python train.py --n_layer=13 --n_head=2 --norm="rmsnorm" --qk_norm=false --bias="none" --tie_embeddings=false --parallel_block=false --init="normal" --init_std_down=0.0 --lr_mult_down=3.0 --schedule="wsd" --final_lr_fraction=0.0 --batch_tokens=16384 --seq_len=512 --train_tokens=130700000
MLP neurons of a small language model. Each row is named by its layer, matrix (gate and up: input weights; down: output weights) and neuron, and shows model dimensions 32-159. Each number is 500 + 50 x the weight over its row's rms, rounded and kept within 0 to 999. Numbers have three digits each. A neuron's up and down rows have the sign that makes its largest values positive.
Before each neuron's rows, "fires after" lists the tokens most often just before its 100 highest values on Wikipedia text that the model never trained on.

fires after: " F", " Q", " f", " re", " D", "f"
L8.gate413:438451470513586496528502456527606524467494513576572470638462496444489507518507421499495604593526527492498525566468500492456546563499408400474539498536447515557551561567496491610512490507467453478508537457471413505551507458442490586466552419423557506595422552498550475524478451492537420529515433495467455509520586497480443529570579469509486527448545450435502488461539518579532555470591
L8.up413:481551442456497507533461452464468535476479512521577485444529530514492465456552518528555460541486427558500552566505412484468502514522498527462524465444441491499517468540542564584525561473610463469548518658479509532548504494440577527562528490537527456541440454473550526566493529465618427401479554585511549507493481500556458501521373550537531498576554389493604476468544410495504412581409
L8.down413:547515452455510504487508587482486522551462603544514458392580516429601515532421509522460565504606525577513577541406551459512446523500532468442444549547633589459497485556549449497488525455533500528570498470450571530523417529547494554558449453533522536547501599465411551462504500432501516369464496433505488598409525523454463503571538464491507517395501551525567509452509478481597426547568

fires after: "ic", " F", " M", " m", " Fran", " f"
L9.gate67:522495401557405544514467477411492449404578577490482452530534551438485501507563518446562542413482537445583513431515515531507486410504482529556544472534514564540496429524574583528506469436544500573440509509533423486485469383582470443479486486509497473613543523433469456536476517418540539492467454473513480485496448513433435510515564424544463548499495484476586407542430575564363545491474
L9.up67:544470488624495592519533439476464521546589496499564478416490526514553485575557478450544520447477496485522558492524388521446443473520571358556465426467435633500482535479544522463437508453402472509484476603474499519547457503493509479456514469538468590565535448515463506491433579564418513463544441541422499487528485447437452536416504527548552527566531475471538567507549420482502426479508
L9.down67:448518467505530466567474468493518427521525564566499604518436487404575522525502491442484564520620498514481530475457456510466525529574593566427552535539480564461491394541566446491505505495667537512507432494484454511462505497504455514572467475445548475520524540444507497446484474465392492439449548451466517562559455500484516391409586403434464485544538427531610499566509552580500500528396

fires after: " s", " S", " part", " cons", "os", " dec"
L9.gate106:474435515475523493467543482452488433549408507633473436546396526474438496494535531567502498607520534448462475434451595512464499471496612497511522453508499460444520467512469505466587528493449506545491470509588475462619567457548390532501552476578413535518469427538618509399479552469431481543523468460498590430455535534518571457572521497470526608451427542408458530484434412487447454553521
L9.up106:398464455414512550500492543478560496590396456584491453502469485467476494543491496519504520592424579480502499438409512539358462582458529530496533429492451430439525505536598623398498444453413519544467644502494521488523530472430526472458449532569482526495499535556535466493503505532499507475534487493521567437446554473505472509477517462433470474466451470544493506520534530436489549414553
L9.down106:484539579535542513442537534543450529417419563449506509550498523531577477471547478468480482448444481510456498488453520445597560463564514510618523540433417499510557531417526527439511663586506390509452501556528446506458408506499459500521495393497501476497560590477490452388445547471479446503506537477400572513525502495468480460482584474522532477474563485533532443460498521374535494577571

fires after: " M", " P", " m", " p"
L5.gate79:570406441499466594464506463505531524439578562440500466563485604430504516566404430490537603547484597505478500513503497490513427548538539534529492572519476556495546388403469450528531529503584439441475446459425496494501489461520478586495392455472462463474564520413517499520419470495500434548584489460581552444503534489500505457553427420450409399581494541526512500506535539552493482489477
L5.up79:503383486504493522446490512522575508478646574543506452479487652521590563564513495591443559499492536584562504472517403553483474563543539460496477597492494551457506452474479492505551472506518470454559458494480524434521399483511514572530440493546477587555516530405506483496455579466529460548569509449545558438570610460474456460614481398536390498499488468501525478367468528509464466496400
L5.down79:508444572542517484596495517504485439498517554481489519466426538484542525517471432481588451462521473507564527478572482468527494457536564571495519561614492477458490511427404477550538543401450494537450469500630578586539503427545527474480502575476580483521494498530565620508489495529333502531479522483360442547430453543506536474556516538556428527487500431440570495432478490523537506465528

fires after: "em", "et", "yn", " t", " T"
L9.gate183:500441471609453469407552440470530533529522502448471463462557573509459543464451437466466516397500579513504508527417550469555537440429538518442524472521496485542374491472481600530504618506418444477410519506422506482571488474494522520509509480502521550526514438495467521484529536421457472488558505460538443482496513511490498578469447462494563386501568517519343496489573501601461492386461
L9.up183:471510525523526522517577466515502498574447443504503460403473607490503522516421561450455427568496527620469560482525521471551454475439514439467488495612633539453460513446511575415464602406499431592528476542502456516474469485408484603516562579557483506492510492486474502516404418461570538497553555556439437544539544502491482533523440472476457445544539536529416473460518478563584507480553
L9.down183:551499479527530569550511455467510531511622494407513523535457545588477552529579589548501447461491521540463509491581537456560562419473419488465448445567565592527521497487523472450499501486514465536437455512467434413419492387506463496502528645504538463431593511532499447538451456494536439446593482592618507503521513528475412468494489570505498464430483470519471381581527447540480517495454

fires after: " S", " s", "S", " R"
L9.gate411:551517509449517483583427535510465550608435495550457501526450423540458431513525471435478448419477547512448514509532496458507508588575466450529507427537479519496532445548503439579435509513462546467478587471532529488518604528563478492532515398483451513465404524456608474485532414457556456459523512522442511501544483511461615546507554497476614557517484437420478559474499442528468527444492
L9.up411:416506545563551537418455515553549474441532523592509479550348471524566528489528530489500511519422607526462450480418522462485470559499497562539544474569525452420572550549497486525472504476449576485453546493557468416572483503522451496460621423479475390455521494496531345584489466541459486486483519552445590532602484496526526462549542499566461481475513463411437460530468479451538515538485
L9.down411:428506529527509542488535513510503515536513556570468408572466528411593498511461466570459457535525580486581525415547442564464499502522528469584592515470468521406573513417549543433611487464467492483472435494552542592564558501573601420470459492503465522531493520464499534448482485501494530554584487504566562551499557535579463478503590472507480498580473472448558482514608461446465509410580

fires after: " s", " ear", "ar", " l", " follow"
L9.gate38:449449524504493539398506436488572552494465473526408539540442539504451500440522451470574534483494431533560559417545499457519517500524414465497512460574536405555582537510478439506529461560544554465471516488500473448386572535507524554511524524466438510468488430539483506517549500572509470635441479444574417531469511486521401591500412534467470575482470601474529528519374452567528564488587
L9.up38:480616512603602471513477474542592525439553454428522518428529457550499483499518557469554530493500425396473542418573599508538449549429435444561471523544516452476483421441491411569463550520523436504479433530520566477466421494588429529457482473463543489419470489438426423518568560494464545487466420562473520491487527545460421519428459523484447483499493469479470543403565612456481567508459
L9.down38:498505536469561483511504531487573470427603499506460512508499504577453494417534489513436491490479526545472568531456468427575482533510492428406435462518441501529554541519388582510607563526552501466539472509479441484505552467506457521491365522533537624510471449458489517367623486503488496573619480527492475466589486516467544508534444472422501548504513578471567511533431469555518502442545

fires after: " c", "er", " C", "s", "ar", " l"
L9.gate346:473577591447494586433525469431551569523484574482527502438431541474461508471541438448573427494527462453467533516502441415553608535468473472470526436496513487495505447482426585406572508555540494481467465484551457455531560482491462499493450443467618475400445546546437518539537458498428473524459486516496461516524519599461589543426432497488531519523489602464452531413438493496481431475503
L9.up346:497556538503524531522557430535516589499520512501526463464456462459479458406448507609561549382506453485573478438524498504527357517421496505537420542416570583583568561446539473479491495564495476535501446509559499504509534439476557441476484444496473403483423472439537569535512422528547574534575514507456497423514544520513421495642486468513434497441427363486483569514421566485580490419506
L9.down346:495574549471483492543510481526498512547424486533507441473508487492406479487484527544517365521544517503476445564488502425561532444565562525470565519613580572520494442549455484513484442492532495500473491526474453391495495524495494537486479480493562522446520476425455505495551465479451445468461495543566523562636557510527518586529442455455572530467590566417555536444498474497459575449568

fires after: " o", " s", " L", "O", " S"
L8.gate236:515454505420478519462450596496536466538507493438533600529543531520515488457452557557596534532532536426518539481540510518416460479560563505391522489499436485508558490560534537468475454479490526538513527573504577539538545452407486593597449470413467451378417567494449494501467541494504446502569534599517495461442503564571418575564486537527484440537565507504495424571473425476454476543481
L8.up236:466478469469547524467522520560371455474476488541414496445465519489487470548478534500574436594531552450481582496520498496528465538511462489482492573546493520382514433547553528421519414568495508600434522544533487526583457530521435418555453492492404519571455356476445475481552468624522472459537411509539520414439456483463550536475535502545534613529495446504525472431543491539487485496462
L8.down236:451508560414454463455507508480394524479462516555457528603485575512488487476494448534514538483477511490519565415454481493521420573568474546483588495489579517458477500521536493480495542487415432411390491539536501458363536435532467570482395506552519473511545521488519456491477608499545533480506538607459569560461570483506501541543480453534561506536478529517544460478585556443610492488603

fires after: " an", " An", " al", " am", "A"
L9.gate342:495532602513531443542538544466500538488519479536513549511574521457456496527505498480463555515432477510597425483490508632419524465498516501511519498462484635545460463409469463546554485543472515462549496551565385506512518426471548571465458495616469509490456553489468498413589367476538555483508496467487497531512476505492477601561381472519521468490470424473507537454618535401389563434502
L9.up342:586488461534507443526540478442575467511505512481496571546599480481515516572455461541487532513509526456531466449433558496494466510448433540508428452433493487572543594480540590420533403477422503607391465556510550425490459511503496571494516493498551498473540585475424565510515538449453503576529477556586517570440572413528427466536479407388560481529540489495510535458561396505491462591535
L9.down342:539522493490432436554576496430487477499471413501553520510522520417415484486458439512554471509468403501512500409527431553485471491472483435546460519563452498571538504481346442556501508530500459588414459558571573547496508411573602443540539592526489464542445503563515497567460466460621531529511472396454455525453437520455499521592547529564446510425518426578599487493509490413500468478460

fires after: "if", " all", "ep", " F", " comp", " f"
L8.gate136:504545398549564459507472522405497536442490513528398455425556471520531526610583410543451542443584524447528590558526468541477560419512557511519571454579497470562496495480589579453496537446513542420445536496543384450574457439591488501560493577528390554527419410538467506495539514414528548442582483449537493529404465406464420565530541507414535568497442519489486493461519466563452457494529
L8.up136:479446391484499463579536537536502499538524454456477430460466609505525511545555531560469381454564562445530513628552480563446523488570583425520509525465503594483472497522533518424415456463551551486488419370524531476534493468418463486532519536501446502529452504460372473579476541422534500489616534545459504408470539464541513511480587506518426560570491590492489464589512462423532457517591
L8.down136:564399532575502568504558519562482506486451455489492444490548444408481462528594439461505461530525487471416487507568527479480564573517578601570575529530531627538537504487532496456430471577458429494522551544553422577488468509366538456530459485464491516525521503418572432527499487598527488444459423509512446546547421534465464555469449460500451413442519520460448532555416523523490465536423

fires after: "i", "per", "al", "us", "in", "ag"
L9.gate322:473503532561495560538457538558455542611515434509524550453517543407526502513413406547495560537526528465452449612443464463489542545579468535546580532449458581485450421472450496486430507493513449501475461445484506435465455478504540461467552564608564564519569481466596513534407599461465526445451570484573552532546455372420520480534463514485512517461584446474480454469491488508452550546433
L9.up322:486466472483430485503504456467433550492480508479486497546434578529396467543530484581498518588412522494506449581480495483473476589471442528488444522446412564525518569420447490466475391474443414566392484451455487485467416481510459488492565465497459456478537486525486479623476579498392480485401548440578514522509482521532496550548506562495549478499506401592520526476469393531437518578535
L9.down322:517521535501501490452431570483457549578509530470496484418572511542416557487598464496458528461463583482533552462472447498502527438560468635481417496549481531417471511479615560587502428424571459369589549513492430524510516524503510471503524490519488530470513543585478440427486564473546543574494492525569493490512413452504474551521418482475378487408491520526516499509597503470453503504538

fires after: " St", "st", " Sh", " sh", " con", " R"
L9.gate371:505437649506568507482495462478544414437492499444430472498585498526467553407491567479490478517592477448550479525568504602533498491479556530483527484534553429497541549456518581449419547505486449483471506466438550540583445476529484533515507490516413451493447420562553493570522556492601423445456484435526499444542515521536515421444415578505539457460481437488483596601474447425559541536596
L9.up371:450458553485522564538527495498527493573509493537458492524466562551567504447456494546518560422489538422433501551550423467596554486520424433552490480492551355445491573500519417523471468424464414454415618518438491635459576477494433559393519541551497520505535476548478504525572521477512432539513450526554470532527483553514465422497392452490526536596500436464566527523602526472523456488457
L9.down371:488451582477481510580459444498445495460459514541575388510476448611428567486451461564524491473501442536509494392518483544353477547504472550487497520473479438596506552498493551469492577546425502416439451475432499529434421512561576566553505445470449512484513541478556453502460456452584525568554507442526461470488467377578508484519542438553456477480613465461448508495515468534522503432517

fires after: " pro", " s", " S", " con", " Pro", "um"
L8.gate351:600440435522479498507506466429494380479495487515498538548525547448478539455492513519432366540529569441442492453491665535532423499442511475520426497557580515502509465499452513555420482460433441578442451467446420514508512539464514440591500353586472427418526552480495467455511522541544566495475524561520504542385499606476471505493504539547565472510483523460430607426478511513498435444508
L8.up351:475409461496489482491518534531606419445453488530491541466553493456477464466416532485469416518480525546410442446473511416574419594346510503562498399549529481502423466477481492459520491550478534458479430569321506473477526484493507495511481408483483518443547536526524390523470538506547367504476455507519586482473570511407476526571484483565518567489419454445488543439489481497434496498484
L8.down351:471495523461550508526487461549498429506463576483582447471468551592600491513587471507492582466586449534490527455479550514592523566589524541460497453417470588502423398521499635512459599457513530526500544526506471451497403486481477419555487558501553466525544504352524541484542465469556464547517441486493506449489513580507506508510481477507597460450484519591528519555497508538610579509480

fires after: " M", " comm", " Comm", " V", " v", " m"
L7.gate71:471482507444383476572482517412434470505521531623443458456589596510515479585571479520496525460520477462501544500445549557474567474539554493505497444437592539477475557584391462510491477448509451488424442491494464589553489532479453592468571483509514519435462528487530510534515517389519537469484437572511351503510473425467438500563564592475464462560496518600540430471537532596483502540539
L7.up71:443536409508481543481554471646538473559579530567474524425516466481506421537482534541572512466563480395514615469546493533549460521534536523421489578444440488458459425469652548406507447414494502436454518478510487536547541470489507452467453504462531535560510446466437447436450526395478529530483455450520506592547561509517526484371578515492469471568496535554574439570497488547417493445433
L7.down71:485559473501424382501607529519462568485537489555499404416544509528531444510527496563524533497533546452476585453562474513459469584409616532483440565490565551441470503561562484561606477489527495483521454487477556527539461518449505519581517460425564511464642600491509494500541505436411432468451485467462535523435516578500442492520525450518480507533516451491467444520479385525435430562520